{"n_head": 3, "d_mlp": 1344, "vocab_size": 2048, "attn_scale": 0.0884, "bias": "all", "tie_embeddings": true, "parallel_block": false, "init_std_o": 0.0, "weight_decay": 0.099, "warmup_steps": 592, "decay_shape": "linear"}
MLP neurons of a small language model. Each row is named by its layer, matrix (up: input weights) and neuron, and shows model dimensions 208-335. Each number is 500 + 50 x the weight over its row's rms, rounded and kept within 0 to 999. Numbers have three digits each.
After each neuron's rows, "fires on" lists the tokens most often at its 100 highest values on Wikipedia text that the model never trained on. A number after a token or word is its count.

L5.up1243:538472577539495337515506589403569536496419495452630534547516502500555523563416491507542550586396471585474524509510587465474514512460491509550513505590518589512483469499565393562432448440509467606514553467490452556548556562529505468454602591408455480530539416582520491545472490468415547598511478435536518547453458441466469468488445461532507558478528454423473568439536464552506516459491
fires on: "s" 42, " un" 17, "un" 7, "ur" 5, "st" 5

L5.up313:546548452480481527414455506458466544499488487471508428433400500450453490491499531482477564512450514486558487436451494487525613433412435377486447456440498446574492447528550524477499518423424465555502575459474435505589427492460458387443570465555457514473396498446513461468462478523410569475547611551478523539488568523500458563523473485467460541428478613420532554510456396512418533517558
fires on: " con" 30, " " 22, "\n" 14, "la" 9, " an" 7, " la" 4

L5.up942:519545555512446419572494562526472448442499420521613397444531530488470477538553510500421401463464459527500448455468514551548543417434537469528386449440546447588479443473506359538503486440506414516484485519566516550491475575500571545469471569520567446530532527497589509502469562537472468545455506507349486464542490455529543509445561475389606570479520551561561444585455541412567589452451
fires on: "es" 19, "e" 18, "en" 11, "li" 8, "ten" 6, "s" 5

L5.up285:489441442615496502522473465472495491495445500500561536527452485528404510471435483557548516598450519494481573492504502507551502498513567506482462438516527590537565461542518462602543529451376414476443449479537433529603552516497507450481531505397538474595495396501487601493469522620571557552496397444533498465451457526442437474437519564391500536499514518422510429590387410474457586529449
fires on: " un" 52, " inter" 34

L5.up1060:580460434522473485538508432523394621502457504442549462532423494504429488471483507565497434454592467490469488424508565551470624522552553512485422431493470550516504435512457426491568421497504517504434516433514348506426452516478476562458540555564479436456376537528608614551444559456537504469482470507547491458468600576524514475474589514540557472526522467515429562584431511495504500415495
fires on: "," 67, " \"" 5, " would" 5, " " 4

L5.up56:502504466514528519517440460555459543541455497482451549554466536532476535560496518526484510554437462509479492568437463534520489494363587476476605534569505523508513514523617399508488420548551488495448458488488522547548445558630488510486559510432555526465408483501569504476525512466430555547456477433371516443453591541526533470472525449453437571456494508464508455440534452524500481565487
fires on: "s" 60, "in" 12, "ri" 6, "al" 5, "im" 4

L5.up907:533487528544496501571594572522449498565483541519592461534521476547473474502482495501423541475525546500553418540532500452518444514489480444545385383492472475577501484518527439529468497529513515466576431533514499537426471529547493429431524500562540562562485499483510428521487553462531386485498522453403591480528589504479514487478425544579477574414543469536513448475498488545514434466564
fires on: "ur" 18, "w" 10, "mit" 8, "u" 6, "cul" 6, "is" 5

L5.up187:520507440449485478499510443479419484540419459457471571506444537495571471437516536473562499474466450554624499521518406503474595453550586444537452506523566403630536525533512453411465518546485514501486455485530489507430585516413424411483446502518506511453433531569474450421443472566451483472533444497450436525504574527493543453569438460534488481489569470470456472600452428452518562439471
fires on: "mb" 32, "f" 12, "st" 10, "nd" 6, "th" 6, "al" 6

L5.up314:466524480588478393491573484446488417488505468530586492514397487455469478470475485466578489534516547491476494538455569474543534474392464470472474504496422540552507504562483455524518586419505448518487471420501427511482477537513525516439618516507453543525501447493494547558435459518549443529473470562580512430554465572544499533496509485501508511473531457597499547439580430474476488527461
fires on: "t" 21, "os" 10, " San" 9, " pre" 7, "e" 7

L5.up856:445533460492522485613477535523464507507462521486528548474554488491472510442506490506502505496426565471519483506548515502548539419572502496501549536540517445552557531501510559522535543472524475505473523483485602502482485448578499442433619513462476376475442504620480453487514500493519468551477516582501454523527491540596570449589578461449425535449573573454436474469495502490508518519579
fires on: " de" 37, "t" 22, " At" 7, ":" 5, "p" 5, "R" 4

L5.up115:444469409513488453535542578540518554499489470458518546492493532547486506473540537585566563475431524446470507558474455528512510532484536406472480455544405446493567450595629504560523510394509542484461571482514444511460526569540515518507544471439449619573538343629487548502512469560411427476460409507545474491467530534447510514510541482492470507480447536408491457472494488332449498581613
fires on: "er" 21, "e" 13, "ist" 10, "al" 9, "ar" 7

L5.up934:531491456507501515517507448522456529477528463479489500563376513610494482560563538543544456568568539513444523407488508519504530558453438516487488488576467535528510543475495451515524459545461474499443495505533484483429510677455492495439543617448533531358503389581514515552561522525546447516474390498545489548435478572484502442471487581520385478468535442447473507563459430471493485516571
fires on: "," 59, " Sh" 5, " " 4, " K" 4

L5.up637:536583464533459410538430603482495448529394489493586490523508460562506480487530480422579551545529604547400479569514483500437498558456495489480506461533538487492476535525486499501622589519472452449399456478580546503520534500421543415419603577576581502521573507471537557451467508526447510545463496529503486421469449531498590387445460475468393511550511477526479591449526411445480516572507
fires on: "ction" 32, "ance" 13, "al" 12, " vote" 9, " career" 6

L5.up160:665517554438489508543487437454492538453418467492437493474423390554457465558514609506512584512560582396557520509510491488577490562452450513492461487481446507430477573524463475484507467484614427570500501471490483467579504516480510467438525495414534471554553524529496533478406567515429524501549479512463499491508511450469456466424520490445563507508470501484420536640469408552521501470446
fires on: " in" 27, " at" 13, " from" 7, "ve" 6

L5.up1177:446465499470463551433553524435441501453485503498491460603563491490561466534502571524540476501515506496573427514418591518525556454467529419485527485504539511476468518621482467509470559418569430546551478411440505549593531456502499527439557544435410392467514419544452415604462521488531505609466479575515439451531480508481544466455503442467458553610499414498521474553543486527428510512517
fires on: " Su" 22, "ri" 21, "os" 7, "u" 7, "hi" 6, "e" 6

L5.up388:566542538505517486461555546481408528548437488532532537458505440474416489529479488517543515463430569586544536491527580535485463524553451476448496395505466505529445444441575457532536495472498462517411476421562459491436472473543519526504508462513446496546527450496580530473470576486531549461497481516402477484443501536447576507445474461496435474532475595555529465616456511401402578472495
fires on: " |" 24, " (" 23, " by" 6, " to" 6, "(" 4, " did" 4

L5.up783:451525496553488515598588621497442434401485386451453484556442492545408493401519478527578498552475523447487516444442543470452559592433507518481448531532449535489459521599583447512540571539487475539454476478577540538402541550532451491474465449448433487454381561531472479636536495528448450557507421531455452502547495526468567471547474453481548574487506462473525566552576473476541503464456
fires on: "ck" 21, "a" 14, "ti" 8, "on" 6, "en" 6

L5.up1285:590465515529469464573479591552493507515553533453528442472535485485504457403572530517507543503443461522509593556393605467501523526488508510409504498452587437613549486500503425467444641516490488458518516494492329435516473612573509492554536474453532422483535390567537541543491539493527555507507539498495486617452565533481565465455444558503438493504465552443518505468430444524527475523541
fires on: " It" 18, "et" 11, " L" 11, "l" 10, "L" 9, " de" 8

L5.up708:469458454607514440496465457466503473548453514485492501569459468477519478493451465438553545582433512547554557448422537402465541481547611278530458505557477397453486491519533503572511489556523481526463526470498491510450530634481516468519498558464404473435446412485446499483523502511498477447357488567521461464611596463493505441524501513614384488471507500462475474417413456525462519502499
fires on: " H" 32, " Y" 12, " g" 11, " G" 11, "G" 5

L5.up594:468478454458469436459561482438386518575472550486553516413520426564470508513481495477560501513516494384452515608528510520491549521497505529494369461427510503468486459457468515512562517535537427535542540443558516549495591486531593473502439538518507441414554542501513491573472508482482590500475436561469431461524469492532609449451445451426469460459500470482536513551484466487510510521531
fires on: " |" 28, "ed" 10, " of" 6, " " 5, ":" 5, "ent" 5

L5.up192:458527556467504467596586596534436499444493605485559536563558465493474450514451499462467547455613524472508424425508522463507527590488476566468488419522561585526600621471495424403464486464541422514453537503492521553465441526564456487476460558376489430457521467577540610577456476533523585505412466496524482514456495455508506457468470516576429455473492643416455463489448368476532522518514
fires on: "ver" 18, " As" 8, "der" 8, " West" 7, "y" 5, "ham" 5

L5.up283:497526539540542521570535440480570478481520505481544555527506533606545462426555500500524496559583578599436515475479597474512552615415507479466449426533450489557469429473472467469512452495461457482469475457493408455469505525483486514505446585489517461411474462465547557510429542525431508523514500502466540483458545567497588445439521385604564522466494582564570608510491516507418524568532
fires on: "co" 15, "hi" 12, "ance" 10, "y" 7, "ro" 7

L5.up785:527472513600527511586519422489506452467454505420488544554548425499445491487493539499497554584527496496486441550503553487520455500543521534536592548565568491492562464490487420516467508513464483589470525450492510566555446490569565504458590553501530412454480495509482572535541511438476474506482473483504558439566525485515599500544492481429457529538497393587518452558479524532573545547467
fires on: " but" 17, "ent" 15, "us" 14, "t" 6, "ly" 5

L5.up995:429554431472550517577476530480505568444436424553535502523515537509469441571429512517569581520515469457582549505474477555504488534427417562485567449462521543473447501437507438493502481501447525487502576485536586487444441547604489461481552492488494510369497459505491529560461453503511505534521438532451480475575540518458508554518616467545388592423469468452464468508454458466581530600641
fires on: ":" 32, "x" 16, " S" 16, "s" 9, "m" 6, "S" 4

L5.up693:491389516520473479506477465496458515450398533484436548487486512550552512497484484481580582496474566459497617553450443501485580629451428490471435444502516591590516494492504418435522499507532506430417489432500494557442500487578477410503518535494573484443410503550590489542521532514447566491468581483502438522419543464547474361503476486465514480450509515456393478526477427503468523583487
fires on: "es" 14, " vote" 13, " is" 10, " was" 7, ":" 5, " (" 5

L5.up337:473520478451481464435544414407542605665443516453613442481491508555539448548560552480535494534440492506512569450552467570474502474530484493475521516424481538466512510582430415551504506568437491521480542476518563464447482523505534450485475480416460483396532573492543374623491586453457523407491545522530422497533607483526511558557523491456451567530454497455380529529527426495511475641510
fires on: " " 48, " |" 14, " c" 10, "ed" 10, "cc" 4

L5.up63:563455474528542456517581503478523525443504557535481458539447406448461493436439604555497516457500509540456445511503536525487512531508448424491460509434470495536505513531448512527471474405467422585490482528496528452524592425507480477490521486487478409364450502514535536462490523479553467611521469509489516544465440553514525574461495466458546460556594518426498557541433451491460516436551
fires on: "et" 26, "ju" 11, "p" 7, "av" 5, "y" 4, "at" 4

L5.up1036:453526536407526549499492578400572517416444540514484557511490490507552469569556530445480465549507455459418482474434540507558439626480539483470439477527561592520503535539480408497476454473500458542480525598565562463403488407484463497508448541504494502501449467575607463469456491456511491537452484541546536472445476548481510464441388415588457563532478525562433484464509469472512497466602
fires on: "ro" 18, "o" 18, "f" 10, "ham" 6, "am" 6, "al" 5

L5.up16:482484452514534433526466446533422562441367539463525561514603511425545475499527548508508459511422520608567547505487528461393524411466540495567504467504531443517597466478471502540479530549433551503490528445542451521506490563515511482493454528518544528544497452464570536488494528575419507500479510416442584566441488525492450521486615491527411449594525484465432500513421439478478430486539
fires on: " " 25, "°" 8, "′" 5, "av" 5, " de" 4, " st" 4

L5.up127:478580453566499468487456502475646544388445487371559561552547522609516619525568543457460501453506557393412590424450526543445562484504551515514544544502471552517560489490484509475495556468490434521507477418497517498442501565523498415546614467488464509505518422556451416613452438474457470499516426475471504530532517595509480485402576480428444423484478517454509461501515435478530650496503
fires on: " comp" 21, "est" 10, "ce" 9, " event" 6, "it" 6, " Best" 6

L5.up1171:589454437502514529505555487467503505559459441490412508509526510500536485413518485568504617464537480506584528497495539416477626489312491510486537541498513516513443616480525562458479519469520536502526465406597489447361491574456481463513472506514524481398425541480518484475477541511507470488555585584527599478487513468526543508480441516471597549404506570438514532474539534464421679462678
fires on: "N" 39, " North" 9, "rom" 7, " " 7, " |" 7, "\n" 5

L5.up960:486484433472447467515505505423566470550477554450445422442494490430411495499626500527493575498452591517549497518494554472531473509479468546486436459464540570522449620539464423466426500435493466517470512408568483502435554483536421483525471475480498481522510501534579492551472617565482508529472504438524533524457480507489499524405468486519531587493465451462534538484417484520583465441587
fires on: "y" 16, "ter" 15, "al" 10, " re" 8, "re" 7

L5.up926:405515513496503469491599501471447512521498518464525544503551491520398501485518438500522525494547494522523532522362494479550497519535574458528456496517580438496592469471493460490423549497570401516487556540505445496497467586526507418464541507369520493450446439553557535438549523540416517534467524427478419527521456472412607441507548471476462443547600508456402526532506496490529594519442
fires on: "t" 18, " W" 11, "hi" 8, "ot" 7, "y" 6

L5.up1200:457455533578552425486516541453460485483504469453403570507567489493480438413562549445541538433415532548467626509537498492477496538500492485509503509497493515477479531435519486549596481523469552458519452453456461559451482530464538427468514527497595473518423485456622419507464534557455550431486499584444471615486514570473551411432541519415315497486631495498469425558490451486511483507532
fires on: ")" 21, " she" 15, " |" 15, ")." 14, " he" 9, "\n" 8

L5.up438:502465391535546526409471511421488543469494591498496539553464471472440489471532543492458560530462536496508540411471485511456477591504534477453526517507530541608460437549512447555438580457494508431502441421531500573486562503445602426494531546444511566524556419566530564516456530462573449500554486485468538458566496529542549513400515462571461533495618449506449464579495422528519518600433
fires on: "s" 27, "p" 18, "re" 11, "ce" 8, " to" 6

L5.up9:411507427588500502560613549501464523428497604450432452519486512520425459428491534559447521484506499578533502501477523474532402537522503503548492450657441424632555494610505493477413483461501468494528547462588510520408421544490463587533561526446457459513568487522520563440557514494503477508430488439553460536540571427482567429496438524506494506435532602480525431439427470516548541510541
fires on: "y" 30, "re" 18, "de" 6

L5.up472:545443468497503460419486550495440526528509591512468477527437530535518430469472489524495533514567552467532571547511567456411521425462456482472481446510386494560472561503534467503450614456560548612506446449527411630493492482481496522508479554535473509516433402537463637512526499511510521535467601519581509532536553553573581439462491579609470528428560584462610433523495392487542484547578
fires on: "e" 27, "es" 13, "or" 8, "ade" 7

L5.up791:545416541550500479594491469502455585476554538512528613524514536515481461515524467505500599498409480517543519522492521514439456526428491492361467464481481585506398439434481460471497411465601547591497450473550515509545540425604537502474447546458581559483417361502532625496551546516525451418350388481455571486465482502566567455432519550603463575451526425445441462471492438505398475612469
fires on: "ly" 24, ":" 8, "ry" 8, "ure" 6, "il" 6

L5.up1287:500491490530478498517533548422410490620501517470389471538473495548528547417558546565453434551580608558500484420512541445558539494513453490461540537530546622530459556524549499502576516431453443509509469520607525530532541503514415406446481585529539497470415548442503501456426534507542411503496488528481475450466452455482484411498453475500469485480531504490459507546482512508454493452539
fires on: "b" 12, "ci" 10, "ph" 7, "or" 7, "ber" 7, "er" 7

L5.up953:563465434633478521488451434473539483417447537517457476552490551495558447473523541489507598489538541556462485540533605526572523491477520442479506478560594371557455550505537497559496492560486631477407463557479446566492513524416407528467585557537473507494444459450493524495529561533445599537560572544448590571460477527516481481493474556526472524518501560483485527563456454609454520548491
fires on: "wi" 17, "y" 10, "ro" 8, " south" 6, " north" 5, "th" 5

L5.up1030:527496528515434539628447521515440533432501495417507453476495437534461532529603530480481530553535473499518498502491429458524410469486496482530419470562616555565497552496498435510503516425505472494477523503513401488435440545533442479438544537427556508502533546553599470510542519514502548560449507469399403520513542508572554509469582513612449574490483530478446534565443540501523545428450
fires on: "S" 13, "." 13, "am" 8, "al" 7, "y" 7, "x" 5

L5.up299:582449560532482480429476568430420516456420550472568567501351487445478517505518556531558478508525545461474494484468582486472577470411553427531500526495503443527542510514491477495609510464508418526445484425549446442475360498496531574427575531400454489518347585468467598456521442497471508550436473526529555495445500501475503529510540457562526506503541565491436481608441532466467575501563
fires on: "." 23, "-" 18, " de" 12, " d" 11, " " 10, " f" 9

L5.up1111:576577461453484495591433539550489432490442486516505532527490442516484463539523487456604550521529632568467579509494538552450565468443548475534465517497468499506512511450585434544444462506501433603441481331500457517514535518442537499468553560474511518443433481565507544569474418499478651528467491524464529494507542473453522503528492478386490391397504521509501562522458588463510563490485
fires on: " (" 22, " to" 15, "ing" 14, ";" 7, "st" 7, "ra" 5

L5.up157:499455411527488437571509541485485469523435489457547392456559536542545498466482510561518379602554514521498494453480570467575487447493519435535429491620494563487551551498431411594483539434536525495471433461566413433469525538468476528525581486504477467492502533544477467456470501579523655458447455459451554589528465488562439486508480414526469580512474565483481466535546527493459631557507
fires on: "-" 29, "." 25, " " 9, "\n" 8, "–" 8, " (" 4

L5.up251:465462376463467523498582502504517460509451483451595529473524513495523541388457484526511474478458529578478458480468467421549522483479485433445548490568451439529545558556537397465511556467527475480607474427552443494461464523469494499453501422565466552523484541553516545508473423591537394550429401543484531613463467520463518497445525384578504499516489436451514514410555498522479579443523
fires on: "ar" 32, "ant" 9, "vent" 8, "emb" 7, "act" 6, "s" 6

L5.up92:497499457526540592486492434386511480537493572484535524592624543476464513558548442523467503496503495458430550444500501515564536542493459435515439525477437454486512531472572524435573480531486491685445513482562520472488568540557456518448556531519535445426475516457598540491434492545420587508446589535507504471518545614509516589502439516415475613439496488481463525558464523533490499476515
fires on: "°" 19, "ter" 17, " |" 12, "in" 10, "ber" 6, "′" 5

L5.up1102:441431496493499555560462472455513520558457543400626494529389441480488530473548525525415465579520515511538471457470516467523473476430580439603495485592461599455623521532566472461532452525506542528574495532550542567501538535597486495400513508502477504417516551550507459560482453479377465493401542425485488494496474454550501511444551463482561575412557435453440472517570395473491619479539
fires on: "z" 36, "s" 14, "im" 11, "al" 7, "M" 5, "ib" 5

L5.up553:544415425446516414531511585439498479527503551543556495452454500512511457483496522503585508516530544448464504467461564498466509498526443494493504427581500415469437593545494444495496486418568513479517463484495495541502527511472546519534498489616506447456476465542486528596509461517556539465524494438463554531535494553567571541537501440494581490400449478398484515559504492489474568535631
fires on: "ad" 28, "com" 10, "ent" 7, "al" 7, "ant" 6, "all" 5

L5.up526:496480486604480505576472527494551463544459505414502555437501430501506458448589513567527466555433469434530405488423470444546391522490512471432536447467505465490506527476520455482536459459448524515530452534558508448484503439509469468468499436518658488542458432543539561519535471554462432533480519497562549530563531568488493536418540449492480483567499494502426481523491391420432444540537
fires on: "t" 17, "al" 10, "il" 9, "z" 9, "ol" 7, "ter" 5

L5.up872:541501518423504516480434428523454482533489451556584421489488510529471491363621493475473490496597485420493491531461588466522505529456532475515553432502539541562512504448524513470587550511486557512522456491580525461538573541473496364498564464491526509516452509471475513496456531534404473474499489508547567532534512530406550436548544512481457514512537499463516430617531480506460454515549
fires on: " |" 24, " V" 10, " bo" 8, "bo" 5, " m" 5, " system" 4

L5.up1066:527488511527507427485466529430483535448517465504416494508549500506507449451492524591463464507451499580595484540525516445563480471567492473516524457458496410495510516501506512549481573500503438478478461447515508454458457413485584503503476542442604407539422575521523478437517517480509503526521470431480449576492567466504416479506472395528538531587604651443525505535469385482430553472573
fires on: " who" 17, " has" 13, " me" 11, " had" 8, "le" 6, "f" 6

L5.up227:550503438540479473371491468537529517560468495491495565553424419534513485440514579491504505651510545440497495514507618435593522458552589471479566527478456517456577431433553486507518494468457523500473458395506384434488416489409475540516548513451479436498480471555515482443409453431449500540532471502558523481553516570519539456539516440416576586594468606542445459557460477504585483478563
fires on: "," 61, " " 7, "\"" 4, " con" 4, "s" 4

L5.up1271:474534512448497510558473496448485526468423512481495534609459462547502497462562482516569568446531520391608496503473485454544542473569479516460507542536539372509490574482410542555501625486607457500556385563575478570493501544562634516497403549492506475484493522501596480661518491525582464553471485504543481527540481555549449488608609511510535484490426443446430486484510525453551542508582
fires on: "ad" 28, " f" 19, " con" 5

L5.up1095:495448414541491520448478524478537499563464560498501495563504587586552373496467518502561475576432490524524437501382507527486564475518553475481526547507528461511501498531535516471410526500471488682469532455492537472533467449528473462412537494437481473457422502406484489541483440519507559539566458450499515536453530519624415510540536575456497605453526489432411537577528463511374422463485
fires on: "ol" 41, " qu" 18, "l" 7, "al" 5, " cl" 4, "ir" 4

L5.up239:496571498437453474418482615477560524481487493551579559478447555498520385513459509532494567533535580594547465530430506557583548504461483509500540481549461484464447469481527528523649516426504548435489562422470533592428491471567496409487560576562482498522443400464543477444509505466398511532496461641526447534559547513525450478493439570458484643553465564516517496532474506473504418499585
fires on: "s" 47, "g" 9, "ca" 6, "ru" 4, "on" 4

L5.up80:481574474591506447546561439459529456530443537371541548526425533457542459468510542518554467625603403422569508440479506546463486496545552476518463429515535533567527410479531450569528519412527575446544490566540518523468472643484575512537532555518533409528467433446478566519453566541443475518548499509531412538500428476521439390480556421537531527457561370513484420492545445485493600480510
fires on: "," 16, "'" 9, "-" 7, " as" 7, "–" 6, " before" 5

L5.up409:495441413454532576560480501507543494470516480542562569503508498537507422534493500527407554500489533438538587545502508501529427519526523558542526432507485531469443573423453448478492638468481491583464492459588369457466532530535455516572479417457597509496503458547493522527553466442461405516482433527576503593490506457538514495419627508503508482467459523454430371417454428479484478509509
fires on: " |" 31, ":" 17, "w" 8, " of" 8, "ly" 5

L5.up36:446473468508531594447586522421396487461524539467456549526441523448364476464477542537540576385489493539617579476478462425436505492553411506502421505579479574528514519545583524527443479497453474459523475503584437504464494575476449494476550559495543473517431486581571505532470538544449474523443425437514445625426607492490456592458605542442523401530670481514449580420443457476519515473496
fires on: "al" 28, "ot" 14, " it" 8, " some" 7, "t" 6

L5.up1298:476483479542464478552575460509596592591417424475555588514527526565513410436431516547502531497508474431590462527538559447514451462544468499403535504612490483449515487464474565547485619575497495501531477505483521410473491425535524533470492498506495513507398484504560495561566545573472519527488512498454593530548514411515523456600512529493448550394480538489429492486517415479573562495519
fires on: "t" 13, "pt" 9, "ing" 9, ":" 8, "red" 7, "ne" 6

L5.up1170:510454411604470495588470451372381373461520478520513452471510503490518499511497551546589483509417604506496548459456572546553543552551626489543550440520508582588502490522523523488488500446484475500441499436609495511466581519513506485505509558511484401494512588472498568485454553423506516533495505588545538507526474541407566541510478414530437559487560490469463392495513458490458519605494
fires on: "ie" 12, "st" 12, "re" 10, " to" 8, "er" 7, " La" 5

L5.up1322:461489492534497485574422440438484528489465517449417510520545498571485499476571539490517515531439517501438569506428455480479603470490565427439552549510463523462484449464459550513504588474516524432432511471447545510529370518437624489448537542546512487475470444516541571498502526486447521522453542470453428461432653462561508531479612460472516507444504459471518585539493467449470508549414
fires on: "ri" 25, "re" 22, "pp" 11, "ro" 6, "in" 4

L5.up801:457473530497510511469459419430439448474492442428488524538482518546487551617506536506486531540585505503572608528521560510539570497480528528535430546486582496601496500488572387497494533480407485513511531429499461474512497546496475448498540492481512552313454475554591445541464527491511492478510492515455503555478454545455436542547564436492475508445587550427427534524470484586571501409548
fires on: " st" 21, " w" 16, " |" 9, " f" 8, " St" 7

L5.up724:569429428500488420599483481548516512438466488457478532455435477546499474515511532456582483557486545497549413470478529409417514480512477450476503460520481409480419507493498523495508511498416502564388501508476394491559479526458584400435600551545499429433519458439538485462520524524473495515525498637554503589449493474530542447520586372499545388537432482478537545494527512491398662561563
fires on: "or" 31, "ong" 7, "at" 7, "ir" 5, "d" 4

L5.up1267:506475449591474552482482488416557467501491626465535448514481490514464527537502496522509501555539562482493517467521537464493484502448562344491503521533474433522445524598512379522499465484600552530498487416502437535515525434442481497492566512565415497405386491449562535463538464457534558534461469490458468477573484510577544424504451556502509476504505545502402544547529424546512539477485
fires on: " se" 15, "-" 14, " de" 9, " Bu" 8, " He" 5, " Te" 5

L5.up1275:421527504602459469487563557488613527586490423492456620518560458513443506469545474479486544491495432449505562452412461578488461497472513437492540498449528490519556472454463433495566490482515524547444600497562455585531600548441547463429504435475524579540562457642491515534586551551493487626529402459450526524437543628575524486447516588498458559572528489489520411464467564490472481504463
fires on: "n" 15, "i" 9, "ur" 8, "t" 8, "ar" 5, "e" 5

L5.up55:530549469494458550533549485462479527417400497518552542509558417500589474527498540486573532476429513460615647551504537467454550475431544533532501425531431464527443551495547460487455555518521521510533501455629489564578478475523451532490499440498578471543427360419509582500468523567540511469345472530544499527445487451529479455516457478588457528431452581435537441529426334517412591511603
fires on: " E" 37, "e" 16, "E" 12, "st" 9, "lo" 7, "or" 5

L5.up891:497574451476450534514492507528436536443413525487491444522429474485452547513480570510566493459575448476595504484462497481505514410468407463489521466497453469469504476466528473456629465536478492523544515518505462567401469581517441528469555489464507507561371447515443476635471494441545560594509483564510414493539498479483431504477559531529534535428539478463492533484444517503546511517552
fires on: " " 33, "s" 27, " an" 14, " (" 10, "S" 9

L5.up1179:581507480506547522586527481507481514496476466495542538453536439501474485399507490508476509543486513591478454498479470500544500461512435469521488485508525510606510383474469563489538540491512493512507392497500529491494516492509561547404477530569537382520501559487552525459395571566478428577521455538445578511472496476516548507395585493441480564498496505493467512549582450435511494528546
fires on: "gra" 28, "um" 7, "ta" 5, "da" 4, "cu" 4, "de" 4

L5.up557:536523462499515463474507606466442524524448475520496608458445338481488535419467458465563609535514513480481526497472499440559504592441461521587435542576430515495461429462584465433509564496383519504479533452556439562490524532441551522523581503558488589564463458592506514488579461536472541456514505544504522570488508468512517530493494582453411483537580587562493415468584483483513499593494
fires on: "\n" 35, ")" 17, "er" 13, "N" 11, "o" 5, "chi" 4

L5.up454:537508442459463567575498400462464504536526479479489465516518453530450506565561536436515504419612577516501446436417511491512526484461486524430599487516555522510424528543464497496578374514463384496445512551478543531554517483482474461480516499507502465502531469476469527445435600534493611458611456495504543543455518466491565502517505433493467457428478594461443545485456558436471521496446
fires on: " with" 15, " in" 11, "ig" 9, "ve" 7, "and" 6, " a" 5

L5.up1232:469467576528493561529515510503429475434455485449541483565451555445437552516536525553548533547491519600504474396501516516472588481558565420561397532580564488586486553576527447569456428470490475507465529410556574475449475463539432570466557558426535497461439551526488534471496495605512543524434479488473519525554479551515484486431499567512448556509511533514528455487476498561438541458512
fires on: " for" 50, "ar" 9, "for" 5, "re" 5, " For" 4

L5.up114:490429443479494513520513525451508366435531531465533508568514504492491501508592546509566488490425607612454491488452545539446600523434497487431512522439537475483508463490481498481539462418490415548498501460557519538497496586465577471511556578485438457444580506511540612455463467562447561508576423490431431453493511438548555529467539364436550437425522488501498497588531475521542561564490
fires on: "ad" 16, "n" 15, "at" 12, "ang" 8, "av" 7, "in" 7

L5.up1328:564504479569526497397572464499567491463431557485457629562512467506537481598424507568416498478408646496456479546399503488575598520461435554474501520481440464490406585506507443577516489540553483495513550474497446533456441462565460479513472531415521467581494554511530516461484539511499390388538452539558545443483533492543577523537520453470396527479466573488575549460467425549462529447565
fires on: " is" 16, " at" 14, "la" 9, " be" 8, "de" 7, " Te" 6

L5.up440:529439521520506531529468467541507536555459527572563475563543387520514380461649565591463556487469469480508480503513510518445540505491414437530434500484549550525485495465491416462467475465497473441501459529633508496511505484451478464453452483500586524505468447470461534475565507540495536619498455531424500496502463535574517447406528610615487572516504461492486533480518417499508469466537
fires on: "y" 21, "il" 12, "em" 11, "el" 9, "li" 7, "ol" 7

L5.up1018:534548458488446489496481426440531479504518518477542442526475589460568489544644520521470515578454487493528513482480566528421464542503524483433448443405506448466310424539499494462476406489484472525511427470508483599469532537524416498494479506460497536462445531459399455475459459505439502528469448511443457568500513490537506584472545459540532575528587492480525535515548495538501541487491
fires on: " of" 17, "ch" 10, " V" 9, "und" 8, " as" 7

L5.up895:503494531594481568492507525558459564537455508510577531475511571449479477562572534442447453427496425518497587499437502520525541461470532442557447569513664484587520515510565432480514491536456502482453494452557421452495485499568500512463540512438617404457438536561548535531433496446388510477482502524533442532451580580501480478486511534465488498396638492546448362537483569444506435483480
fires on: "ly" 16, " was" 16, " also" 15, " is" 15, " been" 11, "o" 6

L5.up1077:427551508562480493550522556522497489504511479442564524528588585652573510393572497486615494449565518462478559550455516512447539495396524518522457522485464449503540478586496494481479554523496469493567531458449450441463470576624468487490564473449485498490403363477455483589458393515520517509534495513515401460504482495450576484567538480437488492380524498476536466538511411532565505597604
fires on: "lo" 25, "tt" 10, "ist" 8, "vo" 8, " Ch" 8

L5.up712:476512566471527520455517607510511481484485542456587372575530501522420483541469559535456467521525641481531443451539558557472562575464472529527471444540545531549531556541557406478587496514419553490393504544622488524541549430511541485429499562453514490543499510500565537481494510537547487626435454492440576533503553541519509448486475473548547506475475545460511479468413537488543521567523
fires on: "ten" 23, " me" 21, "en" 11, "ly" 8, " or" 5, "ved" 4

L5.up1131:503511511483501466474445481488421521559540558367424525524429491477470526388480561483537561526449531541640539429500589492572542457514441467508447501511462513480520575492520493469552560438490510530387552401474559591453493563555539568480471525530443438471458543519536617487519542525538527524488561526563554524512558585519525530615454509532497513488514461528515531562467514508431501612484
fires on: "ent" 28, " Le" 19, "le" 15, "min" 12, "right" 4

L5.up1017:488469564477543500552544553320484560523528527419568545498456585480508593606530524530509471437484552562559533549500461504533458533514445504498447446452588582499452487538567472446514561469498392511516546491566511506445423554530435430463591511541558497510525460477476490562476475419502498524595530464519457459520517490559593528532478454531452495480508478393605466515485540487524480531606
fires on: "w" 19, "ist" 11, "et" 9, "ur" 8, "ly" 6, "ver" 6